{
  "d_mlp": 640,
  "vocab_size": 8192,
  "activation": "swiglu",
  "attn_scale": 0.177,
  "bias": "none",
  "init": "normal",
  "init_std_qkv": 0.0414,
  "init_std_up": 0.0414,
  "init_std_down": 0.0,
  "lr_mult_qkv": 0.5,
  "lr_mult_up": 0.613,
  "beta2": 0.98,
  "lr_head": 0.00751,
  "decay_shape": "square",
  "batch_tokens": 16384
}
MLP neurons of a small language model. Each row is named by its layer, matrix (gate and up: input weights) and neuron, and shows model dimensions 16-111. Each number is 128 + 32 x the weight over its row's rms, rounded and kept within 0 to 255. A neuron's up and down rows have the sign that makes its largest values positive.
Before each neuron's rows, "fires on" lists the tokens most often at its 100 highest values on Wikipedia text that the model never trained on.

fires on: " by", " under", ".", " of"
L4.gate415 [158 122 109 126 101 107 142 138 123 143 137 155 126 118 170  91 126 192 154 160 106 139 155  69 138 110 144 151 139  78 169 129 133 126 135 107 121  98 145 182  69 146  71  64 131 110 155  94 131  91 208 126 101 142 137 137 188 124  73 157 122 149 128 110 112 114 131 140  68 115 147 174 130 103 153 158 140 126 107 133 162 121 168  79 103 128 182 109 148 119 138 116  80  78  45 132]
L4.up415 [118 143 118  99 145 105 129 135 188 114  96 153 115  72 162 117 173 120 125 185 118 141  66 114 135 146 156 210  76 184 105 136 191 168 157 115 117 155 150  59 105 145 140  95 189 156  90 106 101 146 150  94 154 102 108 112 143  95 101 150  92 161 124 173 107 110 103 137 134  80 107  90 110 163 184 129  98 195 110  89 133 128 145 198 135 128  79  88 144 153 185 114 122  89 132 135]

fires on: " of", "chi", " in", "ki", " sl", "ti"
L6.gate249 [112 116  88 125 128 104  88  99 127 124 142  91 147 158 123 122 183  72 140 187 100 156 133 151  81  89 159 150  60 118  92 119 126 116 172 121 144 168 175 130 143 156 103 111 136 108 162 116 157 201 128 112 150  92 214  90  82 160  76 169 134 132  69 139 129 133 130 100 196  53 101 159  99 143 117 134 141  67 205 114 169 120 142 168  99 111 131  73 165 148 144 154 132  92 108 110]
L6.up249 [137 147  98  95 104  85 142 174 135 116 158  97 140 103 202 156 110 119 112 120 126 117 144  99  88 147  96 162 120 171 110 157 129 145  64  91 127 153 218 128 112 163 168 107 162 122 118 147 138 163 153 105 115 214 151  80 155 104 154 185 115 147 155 114 108 139 106 149 167 137 111 100 148 159  78 149 147  99 131 128 117  39 127 103 122 122 122 134 109  86 147 139 140 142 187 114]

fires on: " of", " Bu", " number", " Total", " over", " total"
L3.gate479 [103 156 164  99 169 141 140 128 123 126 177 151 126 207 112 103 163 126  56 140  68  82  96 150 119  99 116 173 143 121 120 143 165 123  97 147 106 218 167  62  92 106  99  97 165 123 141 110 102 156 153 147  93 142  99 104 143 170 123 126 156 100 174 141 107 110  61 120 104 155 153 126 130 130 154 157 135 155 112 111 116 136  96 112  39  77  72 160 121 146 104  54  95 148  96 116]
L3.up479 [142  99 131  96  83 109 109  83 167 144 142 171 119  88 106 145 164 105 141  92 122 116 149  76 158 116 102 137  97  77  85 110 109 133 123 143 104 115 102 123 120  93 132 167 109 106  28 163 118 163 137  89  90 154 155 124 174 128  95 106  76 105 140 169 121 136 147 106 177  99 174 114 140 162  34 148 106 100 132 139 228  94 139 129  93 117 167 107 156 151 143  93 160  55 136 112]

fires on: " of"
L4.gate527 [139 102  65 108 146 152 126  98 120 115 176 124 166 130 183 111 139 149 146 124  55 104 117 138 140 125 116 139 116 153  76 149 131 114 103  99 150 123 113 135  45 169 121 187 132 138  99 107 117  89 174 147 150  99 112 105 138 144 121 101  92 155 121 103 110 140  98  73 126 169 151 142  79 117 103  91  87 110 105 136 112  59 127 142  77 101 177 119 133 128 145 104 137 112 114 142]
L4.up527 [132 113 109 147 109 161 104  90 131 119 121 144  90 153 138 156 127 165 134  62 113 142 165 112 112 105  88 144  66 163  43 132 103 123  78 112 131  86 156 113  57 151 133 163 143 116  72 138 122 102 178 111 171 121 120 117 165 167  78 119 145 173 155 113 131 152  97 110 125 136 136 111 101 108 116  59  81 100  92 196 117  72 112 189 110 111 144 149 157 112 118 137 141 109 110 117]

fires on: "."
L3.gate598 [112  71 122 122 147 109 133 164 120 143 144 135 162 198  89 144 162  62 127 142 156 116 104  74 111 162 172 140 158 144 123 108  90 185  68 124  85  97  98  96 170  97 125 120  99  67 115  83  85 138 207 143 133  71  71  92 171  99  79 128 145 124  70 118  97 151 177  80  90 157 125 130  76  98 110 130 146 104 167  93 172 173 147 124 138  77 155 139 101 168 163 192 125 124 132  84]
L3.up598 [ 59 159 143 117 128  69 133 112 130 186 172 144 142 135 127  54 123  86  69 112  99 161 122 146 108 102 142 191 118 105  90 138 167 174  97 113 131 182 142 170 107 145 163  75 150 145 115 198 118  65 151 126  95 153 148  92 187 164 140 140 129 151 124 137 115 138 144 114  72 134 142  88 108 138 109 122 136 137 176 115 150 159 126 175  93  83  82 131 139 138 160 121 117  90  97 113]

fires on: "."
L4.gate208 [139 138 180 146 113 146 170  75 152  96  77 132  81 135  99 101 140  71 112 136 111  95 124 110 132 130  74 161 148  93  87 123 116 186 106 108 104 111 138  77 101 165 184 164 120  78 101 103 152  83 146 158 107  60 137 142 183 189 114 129 137 126  81 132 178  77 148 131 109 163 146 130  83  95 164 111 114 134 119  86 133 189 121 115  96  72 216 142  84 134 158 169 108 171 175 117]
L4.up208 [159 136 138 125  68  77 118  89 130 123 135 135 116 141  81  86 141 133  95  86 147  80 161 123 105 155  71 150  80 116 111 130 151 135 115 144 133 137 140  85 147 154 205 149 216 150 103 163  87 115 164 139 108  56  96 134 175 172 100 144 157 133  24 182 158 113 153 117 156 170 187 115  91 107 172  52 116 102 143 102 163 160 113 138 141  89 112 147 155 126 128 127 128 151 158 136]

fires on: "ing", "."
L3.gate185 [180 149 144  59 105 116 169 156  84 133 110 153 125 123  68 154 107 134 120 125  80 151 146 133 147 123 162 103 114 103 101 123 135  95 133 136  89 141 109 172 127  51  89 169 209 168 164 101  73 137 116 123  61 155 125 157 103 165 134  97  96 127  98 182 102 133 106 129  86 105 191 107 113  76 154 125 130 146 164 109  89 171 142 107 154  94 111 112 148 106  68 132  97 154 121  51]
L3.up185 [121 113 117  61  95  89  94 179 133 114 156 151 143 107 140 146 181 114 124 144 172 137 118 100 111 130  99 136 124 134  97 146 163 169 188 129  93 152 100 133 123  86 109 144  95 154 140  85  87  75  68  82 103 145  93  88 137 126 135 148 121 107 108 138 149 154 124 163  69 129 141 142 135  98 180 108 133 178 162 116 174 158 150 121  87 108 127 129  91 204 150 112 110 141 129 126]

fires on: " of"
L3.gate345 [110 106 185 136 123 174 161 118 103 114 120 197  95  83 134 150 136 114  77  91  94 110 165 157 107 169 122 192  95 138  86 149 122 191  66 154 147 144 157 159 143 194  95 164 115 126 133 102 114  87 179 113 156 113 157  96 177  82 142 110 144 157 112 166 182  55 129 127 120 119 126 157 131 136 130 125 127 117 145 113 151  65 123 128  96 131 133 145 148 163 118  88 168 124 133 119]
L3.up345 [ 75 150 114  56 180 135 104 100 161 163 113 105 109 137 167 156 107 104  79 119 140 116 146 142 182 124 156 163  99 147  96 187 124  93 106 137 163  97 155 112 187 147 147 140 131 110 147 158  79  88 153 156 136  97  63 104 144 125 113 151  94 142 101  85 124  69 158 107 129 158 120 128 118 121  99 131 164  82 110 139 117 142 142 179 155  69 124  74  72 112 127 163 111 119 130 114]

fires on: ".", ",", " of"
L3.gate143 [ 74 149 137 100 151 127 113 128 135 121  96 137  79 106 177 123 142 159 125 146 122 104 128  95 138 125 106 190 113 166 127 151 102 178 116 145 112 131 210  90 119 129 160 161 119 135  74 167 122  70 137 127  99 120 131 116 169 124 137 111 127 136 115 135 112  91 127  73 136 115 130 130 135 105 189 143 133 151 150 122 170 111 186 181 194 115  98 165  50 169 155 126 110 144 156 129]
L3.up143 [147  99 133 169 122 160 198 142  81 174 124  88 130 152 135 102 145  96  86  91 151  93 144 118 122 121 125 165 117 141 107 153 153 101  54 174 121 154 212  93 123 125 203 150 158  74  94 182  75 148 161 159 122 134 106 138 155 105 103 114 137 140 146 104  92 116 112 140 126 128 151  97  94 153  94 138 158 107 106 125 133  91 154 128 120 126 177 125 112 122 114 157 107 115 188 125]

fires on: " of", "si", "red", "ited", "ric", "ora"
L4.gate537 [124 159 128 116 104 193 140 126 190 168 167  89  82  89 157  66 128 127 114 145 163  83 191  82 106 100 123 174  79 119 189 174 141  58  95 135 146 115 196 133 147 124 133 132 164 153 134 172 136 116 134 131 134 157 105 110 169 114 112 171  95 123 152  78 174 126 180 142 148  95 101 129 175 117 151 115 118 159 144 119 151 131 138  75 138 178 161 144  83 127 151 102 140 135 144 133]
L4.up537 [105 106 116 159 161 157 182 121  79 138 150 110 104 107 116 157 131 106 179 209 136 196 175  96 126 142  95 114 122  50 130 163  80 131 150 110 108 110 141 193 109 109 117 163  99 143 201  87 138 145 121 144  86  94 124 143 130 123 108 166 179 118 150  54 150 171 120  72  75 121 133 109 149 152 138 167 151  75 141 129 131 117 140  97 159  74 145 143 123 128  84 187 181 169  87 135]

fires on: "\n\n", " is", "-", " “"
L3.gate483 [203  95 141 121 118 157 107 145 142 128  52 108 123 121 112 107 149  77 155 126 152 164  83 154  60 166 105 153  91 116 119 166 166 136 136 176 174 129  87 140  99 160 117  85 100 164  27 135 153 104 114 109 153 149 110 110  80 145 106 185 118 131 154 152  41 146 178 153 108 123 130 173 108 176 182 101  83 153 134 114 182 144  81 114 156 130 125 150 128 148 170  98 117 137 166 130]
L3.up483 [173  70 155 118 102 175 156 151 174 180  94  54 132  98 109  92 127 100  88 132 179 126  60  97  50 158 151 157 114  77 116  85 138 165  99 150 154 184 100 106 131 156 100 151 104  89  94 159 115  83 126 166 162 153 102 113 148 122 115 174 108 111 176 151  90 196 176 159 168 114  88  95 123 171 138 144 112 145 128 130 142 144 130 140 168 113 130 144 126 150 179 102  64 155 153 116]

fires on: " a", " is", "\n\n", ")", " was", " an"
L6.gate385 [123 129 142  99 184  84 160  74  86 119 104 158 158 121 128 133 175 122 174  81 126 123 146 137  80 131  99 110 132 166 163 144 103 164 125  67 168 136 129 109 174 136  78 117 105 129 108 137 126 152  91 120 136 112 122 125 173 122 105 126 136 135 115 144  78 148 111 138  77  64 176 102 115  86 131 162 135 124  91 117 101  68 125 160 125 134 157  76 124 190 144 129  96 111  86 121]
L6.up385 [146 145 112  75 157 131 157  97  84 156 133  63 160  47 103 140 103  97 143  78 120 143 128 173 122 110 101 130 144  86 138 172 164 110 193  46 151 109 202 150 167 127 133  84 129 127 174 118 159 124  87  73  56 111 111 129 130 140 146 168 166 130 193 149 128 139  79 162 153 133 110 118 127  95 140 141 172  86 111 113 159 115  76 132  99 136 184  92 123 169 191 164 129 146 140  91]

fires on: "."
L3.gate311 [161 137 115 108 135 120 129 100 117 132 131 152  96 210 158 145 130  84  97  80 118 152 158 112 131 158 190 119 167  63 104 145 116 133 114 106  94  91 133 135 148  92 132 103 176 138 139 152  95 111 208 120 101  92 133 153  80 132  75 137 144 139 126 100 109 130 181 160  89 112 155 182 150  53 108 141 162  83 110 139  86 147 168  72 135 118 135 122 121 191 150 138 100 126  48  93]
L3.up311 [126 127 124 107  43  72 154 109 202 136 182 126 102 126  84  83 117 161 108 141 132 106 125 150  97 106 135 190 125 121 123 124  97 212 135  82 147 163 104 123 165 134 108 108  68 139 146 190 147  86  94 132 165  92 138 103 113 174 121 116 100 101 132 179 115 154 150  69  98  90 164  82  95 167 146  60  97 120 139 118 206 199 120 165 127 124 123 143 122 140 166 108  95 114 127 178]

fires on: "\n\n", " is", " and", " was"
L3.gate308 [140 156 154 134 152 102 151  60 183 125 123 129 118 135  90 147 217  96 118  56  96 118  79  85  46  98 149 127 118 110  90 140 143 120 168 104 147 115 125  84 165 116 121  66 137 109  52 104  85 131 107  82 150 127 129 136  94 141 122 177 151 113 216 154 150 137 145 189 153  84 128 124 123 173 110 104  98 153 132 115 178 150 110 107 143 100 157 101 183 179 167 142 118 136 133 104]
L3.up308 [ 96  86 174 132 117 128 211 143 136 150  87 115  63 155 132 123 147 132 156 127  85 107  86  71 153 121 133 162 130 114 118 136 126  92 140 138 134 143 147  83 157 117 152 120 168 180 127 125 169  65 102 130 138 186  85 139 113 167 117 149 132 135 115 136  86 100 128 148 133  93 115 126  80 162 186  88  77 109  83  99 105 109 146 187 123 181  99 137 157 197 172 138 132  74  90  86]

fires on: ".", "-", " States", ")", "us", " ("
L3.gate130 [104 169 132 121 108 145 137 113 130 186 151 166 123 122 155  92  90 116 117  63 123 175 128  76 145 170 137 122  66 153  81  98  70 185 119 101 118  96 156 127 130  57 123 163 137 119 160 108  87 166 129  98  93 110 169 137 132 128  92 109 139 124  72  81 145 180 139 132 103  57 170 124  71 109 190 136 167 129  94  90 127  97 102  85 142 113 118 102 191 199 149 114 158 120  56  85]
L3.up130 [139 155 161 160  65 159 128 110 160 170 190 160  51 113  99 127 115 175  93  59 198 130 117  76 101 114 143 129 137 150 118  78  82 161 102 114 140 154  75 138  91 148 155 133 166 106  86 116 107 125 108 124 142 101 104 136 109 114 154 109 152 145 126 120 133 205 167 135 103  82 114 111 132 141 166 145 177 101 118 135 171 162 127 112 188  69 154 140 151 155 148 129 113 100  68 148]

fires on: "nt", "A", "ates", " One", "C"
L3.gate85 [154  88 155 183 208  96 166 138 150 102  44  94 132  93 157  93 160 146 135  74 101  64 108 140 111 134 156 115 138 121 121 123 137 157 149 104 128 146  88  84 145 137 101 181  80 156  89 135 125 166 115 180 118 115 122 130 138 162 118 114 146  84 150  85 151 155 115  89 121 228 147 114 138 174 140 131 169 146 125 114 123 168  99 143 115 165 177  74  89 166 155 165 120 145  92  75]
L3.up85 [145 100 173 190 168 150 149 148 140  83  97  94 148 124 117 135 173 159  92 131 134 114  97 123  86 120 159 126  89 152 150 132 131 131 134 105 100 150 115 117 155 114 102 142  52 101 116 171 157 125 135 197 156 137 151 152 142 198 122 136 161 133 168  86 140 119 103  83 138 203 134  93 165 155 112 118 194 118 125 204 106 190 117 104 139 168 173 127 125 170 130 142 120 111  91 146]

fires on: " National", " by", " Arch", " Mad", " Nat", " Secretary"
L4.gate207 [130  70 105 160 167 125 130  99 124 192 118 114 124 129 125 100 130 155 144 128  63  95 124 109 159 161 122 132 137 103 104 120 152 161 148 178 105 114 122 131 155 107 125 156 142 110  72 148 119 141 168  95 136 105 152  43 124 142 100 118 103 153  68 174 131 129  60 116  87  93 124 182 116 102 130 110  83 138 159  61  91 154  89 143 142 170 177 134 114 192 153 142 185  72  83  97]
L4.up207 [121  90 150 162 127 142 142 104 100 151 172 133 124 100  93 156 110 169 123 123 104 134 124 103 183 162 136 166 123 123 182  64 221 143 150 154 106 122 115 117 165  92 158 136 163 148 123 145 147 153 164 127 179 131 172  76 180 137 127 110 143 183  63 166 105 143  54 140 157  97 107 145 137  72 125 122 105 133 113 152 108 141  85 149 133 170 152 178 121 165 107 123 179  47 130 106]

fires on: "=", " of"
L3.gate358 [ 93 139 117 122 132  86 131 125 141 144 126 111 135 161 149 101 120 122 133 152  96 129 161 136 127 142 179 168 163 108 154 137 215 151  89 123  51  76 115  96 110 168 131 142 107 143 116 148 116 112 117 145 133  81 141 140 109 149 132 113 200 116  77  86 147  96 114 128  97 192 181 115 130  97  96 118 133 160 116 131 139 131 117  30  93 103 131 137 171 119  87 144 128  91 110 162]
L3.up358 [ 84 114 150 162 115 137 119 110 125 144 125 151  82 142 129 202 136 104 133 117 154 138 179  48 111  39 140 165 101 144 136 132  96 160  82 104 101 111 136 144 140 164  85 192 153 143 112 171  86 132  99  79 121  98 107  97 116 147 134 110 135 105  98 135 111 117 121 184 155 134 136 142 147 115  71  85 114 150 136 144 151 121 173 105 115  97 144 136 166 126  67 120 127 127 161 125]

fires on: "=", ":"
L6.gate188 [ 75 155 150 170 100  92 110 157 127 118 158 137 108 194 127 123  84 133 137 112  95 106 157 212 177 137  75  71 156 148 194 130 122 102 138 177 153 129 167 167 156 175  99  69 146 157 113 167 170 148  69  81 177 185 162 115 105 141 135 136 122  91 124 119 159 157  83 140 121 112 130 175 160 142  84  84 131 152 124 168 132 168  90 172 136 151 120 199 162 136 133 152 101 182 154 105]
L6.up188 [124 161 171 131  92 155 130 117 123 118  68 111  94 152 119  98 157 161 174 170  72  90 100 133 160 137 143 139 135 121  93 122 147 123  92 145 203 106 117 163 155 172  75 132  87 231 110 247 129 100 103  76  80 105 109 137 100 123  79 146  72 122 146 125 137 110  91 126 147  84 105  88 136 154 131 104 132 151 153 156 126 113 167 129  74 131 121 212 136 123 127  99 109 130 113 121]

fires on: " 0", ":", " by", " there", "The", " fe"
L3.gate631 [111 110 146 179 110 158 128 169 140 102 164  88 114 138 154 165 173 171 108 119 133 117 135 155 178 202  91  77 233  96  97  78  77  92 140 129  84 118 127  97  80 167 136 138  96  89  96 128 158 155 150 111 145 126 131 156 121 142 109 110 126 131 103 185 110 112 102 114  96 124 139 182 175 146 131 120 126 143  84 126 154 137 104 108 143 190 122 151 112 164 147 119 140 168  92 147]
L3.up631 [131  99 139 138  54 145 178  91  40  87  91  85 133  80 164 130  80 101 140 155  65 117 149 105 156 114 101  93 161 167 141 134 146  78 157 161 190 111 105 137 131 157 104  97  81 130 137 101 112  79 150 133 117 186  59  90 107 122 148 142 113 174 137 166 167 122 138  90 120  79 137 172 132 128 153  74 127 184 118 119 133 224 119 163 106 113 132 177 147 166 132 121 123  82 165  92]

fires on: "\n\n", ";", ",", ":"
L6.gate241 [149 139 168 123 112 120 126 195 107  82 100 120  92 168 172  47 122 121 149  63  97 127 168 135 135  81 138 162 169  87 118 122  95 128 131 191  84 108 111 137 127 180  87 116 118 163 121 137 131 167 138  91 142 109 137 127  98 158  93 123 129  99 187 169 119 191  90 185  96 142 146 124 115 123 113  82 128 123 149 105 151 130 148 144 128 138 203 156 172 124 116 161 149 137 123 122]
L6.up241 [118 162 184 108  76 155 117 153  98 135 128 132 137 112 104 132  90 142 120 116 137 153 122 122 177  84 133 176 133  75 130  90 130 129 111 164  94 130 106 167 140 141 140  74 151 143 132 147 133 122 121 134 127 155 180 187  87 157 122 112 133 151 189 135 131 153 114 190 141 145 115 130 151 123  92 144 105  89 100 190 161 129 164 147 154 181 151 167 157 148  76 132 110 141 187 186]

fires on: " |"
L4.gate220 [141 113 147 132 180  65 133 193 153 126 174 189  66 145 179  81 118  97 148 110 169  87 175 120 166 145 121 126  96 170 189 161 174 143 193 112 106  92 111  75 144 118 108 126 133 171 181 119 152 157 140  82 153 120 119  60 109 116 156 115 108 129  72 105 121 150 133 109 160 153 127 185 115 149  94  75 143 137  74  99 132 136  95 158 121 144 106 145 117 160 165 136 181 131 162 144]
L4.up220 [157 125 107  88 123  98 130  87 149 131  85 194 124 138 126 178 151 116 135  78 106 127 129  86 145 175 134 176 115 172 156 153 163 142  68 117 143 120 112  75 127  98 102 126 120 163 113 127  95 157 124  81 146  81 124 156 118 145 163 134  78 122  92 105 199 103 118 118 147 123 134 171  95 171 158  72  54  99 124 134 155 139 102 182 133 101 114 124  91 153 140  98 115 151 163 127]

fires on: " at", ".", "\n", "=", "2"
L4.gate397 [118 111 139 132 116 145 125 127 111 130 167 152 130 197 159  86  67 116 135 130 113 111 118 106 149  76 177 158  95 148 137 118 147 119  98 127  43 100 142 139 164 133 116 201 157 130 115 113 149 174 133 142 101 165 135 155 118 144  69 121 160 130 101 113 112  92 145  88 161 119 148 115  84  94  87 135 106 166  94 123  17 100 140 119 169  97  69 172 162  86 162 122 112  96 131  95]
L4.up397 [115 154 119 105 138 130 127 103 136 149 117  95 137 131 161 197  93 110  82 135 123 118 172 128 148  79  95  99  92 178 106 123 142 165 114 131  81 141 146  46 133 116 121 110 110 102 150 140  87 133  87 117 174  41 104 104 136 103  94  95  80 121 166  96 100 172 106 164 138  59 127 104 113 129 127 160 122 137 179 123 160 139 105  39 102 122 122 141 109 179 119 157  84 101 193 199]

fires on: " to", " and", ",", " of", " in", " \""
L6.gate617 [104  63  93 180  72 139 175 103 180 140 106 131  23 152 190 122 106 171 156 120  76  42 152 131  83 119  52 129  99 138 127 147  56 154 109 168  84 142 149  80 183 153 183 173 113 137  76 123 149 182 111  93 111 142 103 103 142 149 138 133 154 124 128 132 136 106 107  82 142  98 100 131  70  84 179  63 153 136 105 117 134 147 135 155 129 111 103 122 118 192  97 141 171 113 139 119]
L6.up617 [168 128 129 147 137 124 134 104 109 143 142  74  49 153  89 135 128 151 129 177 121 134 122 127 155 160 119 175 149 128  95 133 111  99  98 149  95  50 204 193 164 151 175 151 110 106  66 217 107 139 137  75 116  64 160  93 122 156 134 161 166  92  85 117 114 101 130 101  99 159 128 119 110 110 133 106 129 117 158 125 168 125 177  98  81 147  98 100 104 140 144 157 124  87  58 137]

fires on: ".", " is", " was", ",", ")"
L6.gate257 [148 146 157  92 179  85 146 184  61 148 135 151 129  90 134 142 186  97 146 133 109 164 171 129 161 126 130 119 131 148 135 100 149 172 114  66 119 110 120 124 209 146  87 145 152 127 126 152  96 114 150 115  78 140 127 113 118 107  96  90 160 117 170 136 106  91 153 150 181 113 137  89 104  89  92 124 164 106  87 114 116 163 156 116  92  79 141 103 148 129 120 183 105 139 110 106]
L6.up257 [144 164 139 124  97 140 137  96  66 156 118 117 133 112 168 102 123 130 102 102 145 214 178 115 146  85 159 155 147  58 124 101  88  92 107 109 163  86 191 170 167 136  87 147 122 119 115 112 104 100  79 113 123 126  73 159 161 160 134 174 160  89 158 115  53 116 118 120 104 100  77 121 125 111  58 150 162 112 108 151  90 170 145 104 147 150 123 144 147 139 140 135  70 106 108 100]

fires on: " /", "/", " |", ":", " Bu"
L3.gate29 [ 46 171 158  82 116  99 148 161 140 126 126 171 138 138 103  72 197 112 140  94 101 126 145 142 169 117  56 137 159  89 150  94 156 126 172 187 172 161  90 114 100 136  65 135 123 139 180 118 104 137 111 103 131 175 155 112 111 139  87 150 145  66 140 135 133 100 121 142 110 159 124 147 120 100 156  49 127 149  86 104 127 128  47 149 109 161 124 175 127 136 136 104 135 154 120  46]
L3.up29 [119 162 135 127  68 129 142 165 168 131 132 156  99 145  96 157 115 119 122 151 152  82 123 119 147  93 105 126 109  48 126 138 154 184 164 194 192 173 127 109 171 155 118 185 141 107 181 120 118 130 155  62 134 137 148 126 118 164 136 119  89 126 146 140 122 127 115 115 167 151 140 207 111 129 103 105  49 118 114 140 182  42  95 182 114 152 110 198 165 153 145 111 206 155 109 141]

fires on: " =", " sit", " Vo", " vo", " constitu", " Get"
L3.gate617 [138 177  99 209 148  88  70 122 171 161 131  84 134 102 185 118 108 138 107  99 160  52 143  73 110 165 140 156 111 159 172 153 163 122 123 159 125 104 102 168 129 125  86 161 182 162 153 138 119 110 169 137 175 159 186 143 111 108 167 123 134 137 155 109 115 176 117 129 140 104 110  71 132 100 123  80  84  97 181  93 154  91 104 144 154 114 125  95 151 170  99 148  87 118 139  81]
L3.up617 [125 166  95 123 139 168 131  76 120 116 153 130  65 120 123 145  85  97  98  54 134  90  66 185 156 115 161 149 144 105 147 160 152 175  91 109  60 173 152 182 180 160  39 101 104 106 159 139 120 138 161  90 151 187 148 153 100 179 189 102 145 119 117 101 138 140 126 192  78 102 118 148 134 129 117 123 128 125 151  91 124 140 128 124 114 118  51  98 159 172 154 150 151 136 146  91]

fires on: " |"
L3.gate372 [128 136 175 122 104 119 132 134 199 128 159 135 135 114 143  76 157 146 113 129 132  93 120 178 170 137 146 116 116 147 157 179 167  85 190 103 132 160 112 100 117 123  98 154 118 108 125 169 182 127 129 129 130 158 118  73 145 101 140 143 149 100  56  92 168 167 151 122 140  97 108 161 115 185 125 100 158 136  96 113 136 101  99 171 161 118  90  82 134 121 133 132  88 117  86 135]
L3.up372 [ 74 108 123  89  93 141 157 151 172  80 104 130 144 113 120 128 190 140 169 151 130 149 125 176 140 119 109 116  97 169  90 161 157 124 187 148 122 166  90  93 109  38 168 159 133 161 131 110 149 151 175  54  67 116 107 110 156 109  98 125  99 100 134  93 105 117 140 137 108  93 122 114 108 153  89  72  99 166 156 102 134 193  89 156 121 106 132 100 122  89 133 144  92 159 119 157]

fires on: " on", ".", ";", " and", " however", "%"
L3.gate584 [149 163 167 103  59 110  83 111 106 118 160 212 108 199 142 146  39 138  99  94  57 133  87 166 104  82 132 144 107 127 141 115 101  65 185  94 101  56 124 152 135 112 105 123 154 170  99 132 138 161 187 112  60 103 132 138 138 186 115 142 107 130 126  67  88 162 130 185 126  76 170 134 106  67  83 132 132  91 156 109 107 125 134  94 103 111 135 161 151 120 134 125 152 107  83  76]
L3.up584 [ 97 109 126 103 109 130 147  89 160 130 143 159 165 129 141 126  89 113 140 139  96 140  63 139 126 104 128 138 117  94 125  99 176 148 144 143 128 143 105 105 112 158 215 100 142  68  93 153  68 162 102 147  93 120 107 134  96 113  92 103  95 195  81 141 163 123 144 126 105 145  80 169  49 133 137 125 202 119 125 102 124 135 122 187 147  80 115 128 162 146 159 118 150 161  93 182]

fires on: " of", "ing", "ed", "red", "vi", "ized"
L4.gate214 [ 89 131 117  97 114 152 108 116 132 135 161  85 113 134 151 202  86 132 194  82 153 156 129 112 123 154 146 154  72 123 179 181 130  64 132  92  98 115 156 128 157 114 117 154 133 145 206  94 151 167 149 116 174 148 136 131 137 112 150 132  62 110 108 129 141 135 166 134 175 108  80 143 167 143 112 117 124 160  71 141 108 130 124  93  81 108 136 107 138 134 145 168 150  69 146  80]
L4.up214 [111  95 121 112 153 106 161  92 103 109 222  88 155 105 219 159 129 127 134 128 108 116 117 138 159 167 152 140  65 127 180 127 115  73 144 122 179 122 135 184 174  88 160 134 102 119 179 111 162 169 154  89 117 147 165 117  95  58 116 151 152 125 143 148 137 108 170 130  60 165 101 149 134 147  94 140 148 131  99 136 102 158 125 166 129 137 195  74  89 142  86  91 179  72 135 118]

fires on: "mp", " Up", " down", " off", "amp", " out"
L3.gate265 [ 81 126 103  95  92 157 165 153 107 130 139 184 142 127 120 135 116 112 119 173  59 138 114 119 124 144  98  66 105 112  94 138 141  94 138 117 204 180 130 172  87 121 148 155 104 108  93 115  45 138 117 131  95 143  75  83  86 115 160 109 153  88 115 188 112 114  60  67 113 138 113 128 182 150 180 115  83 139  67 108 121 204 124 117 108 149 171 118 145 130 111 109 106 115 126  99]
L3.up265 [121 133 134 145 148 140 159 128 160 173 143  43 153  95 158 155 195  91 155 101 115 105  84 128 146 142 179 146 159 109 102 143 131 134 110 154  64  98 169  97 150 131 117 153 146 139 162 167 153 197 153 139 152 149 173 185 120 126  99 132 161 133 145  36 157 102 185 136 128  95 156 104  37 180 142 126 124 192  71 152 160 141 121 131 176 118 107 139 138 124 193 167 114 100 110 142]

fires on: " on", " along", " Up", " access", " off"
L3.gate145 [117 121 129 130 134 142 161 125 103 123 141 155 150 104 175 154 195 114 147  94  92  96  88  86 121 189  95  66 113 182 139 142 159  72 120 180 173 164 237 129 137 173 146 148  83 136 105 112 112 158 134 130 109 148  80 101 119 108  95 121 112 138  86 143 184 141 103  59 103 177 103 154 164 119 140 175 175 141 104  68 142 149 152 113 117 155 160 114 157  86 128 143 176  82 164 113]
L3.up145 [125 124 116  94 138 155 166 138  60 124 140 135 117  93 121 172 162 140 155  97  71  77  61 119  96 166  91 109 108 168 142 111 166  85  91 183 149 167 195 135 128 127 154 118  81 124 133 163 138 164 163 158 102 191 128 137 126 112 102 126 169 166 158 137 196 131 113  80 100 120  63 138 139 149  95  98 142 157  67 127 108 155 119 119 116 137 127 126 162 109 116 130 155  89 170 156]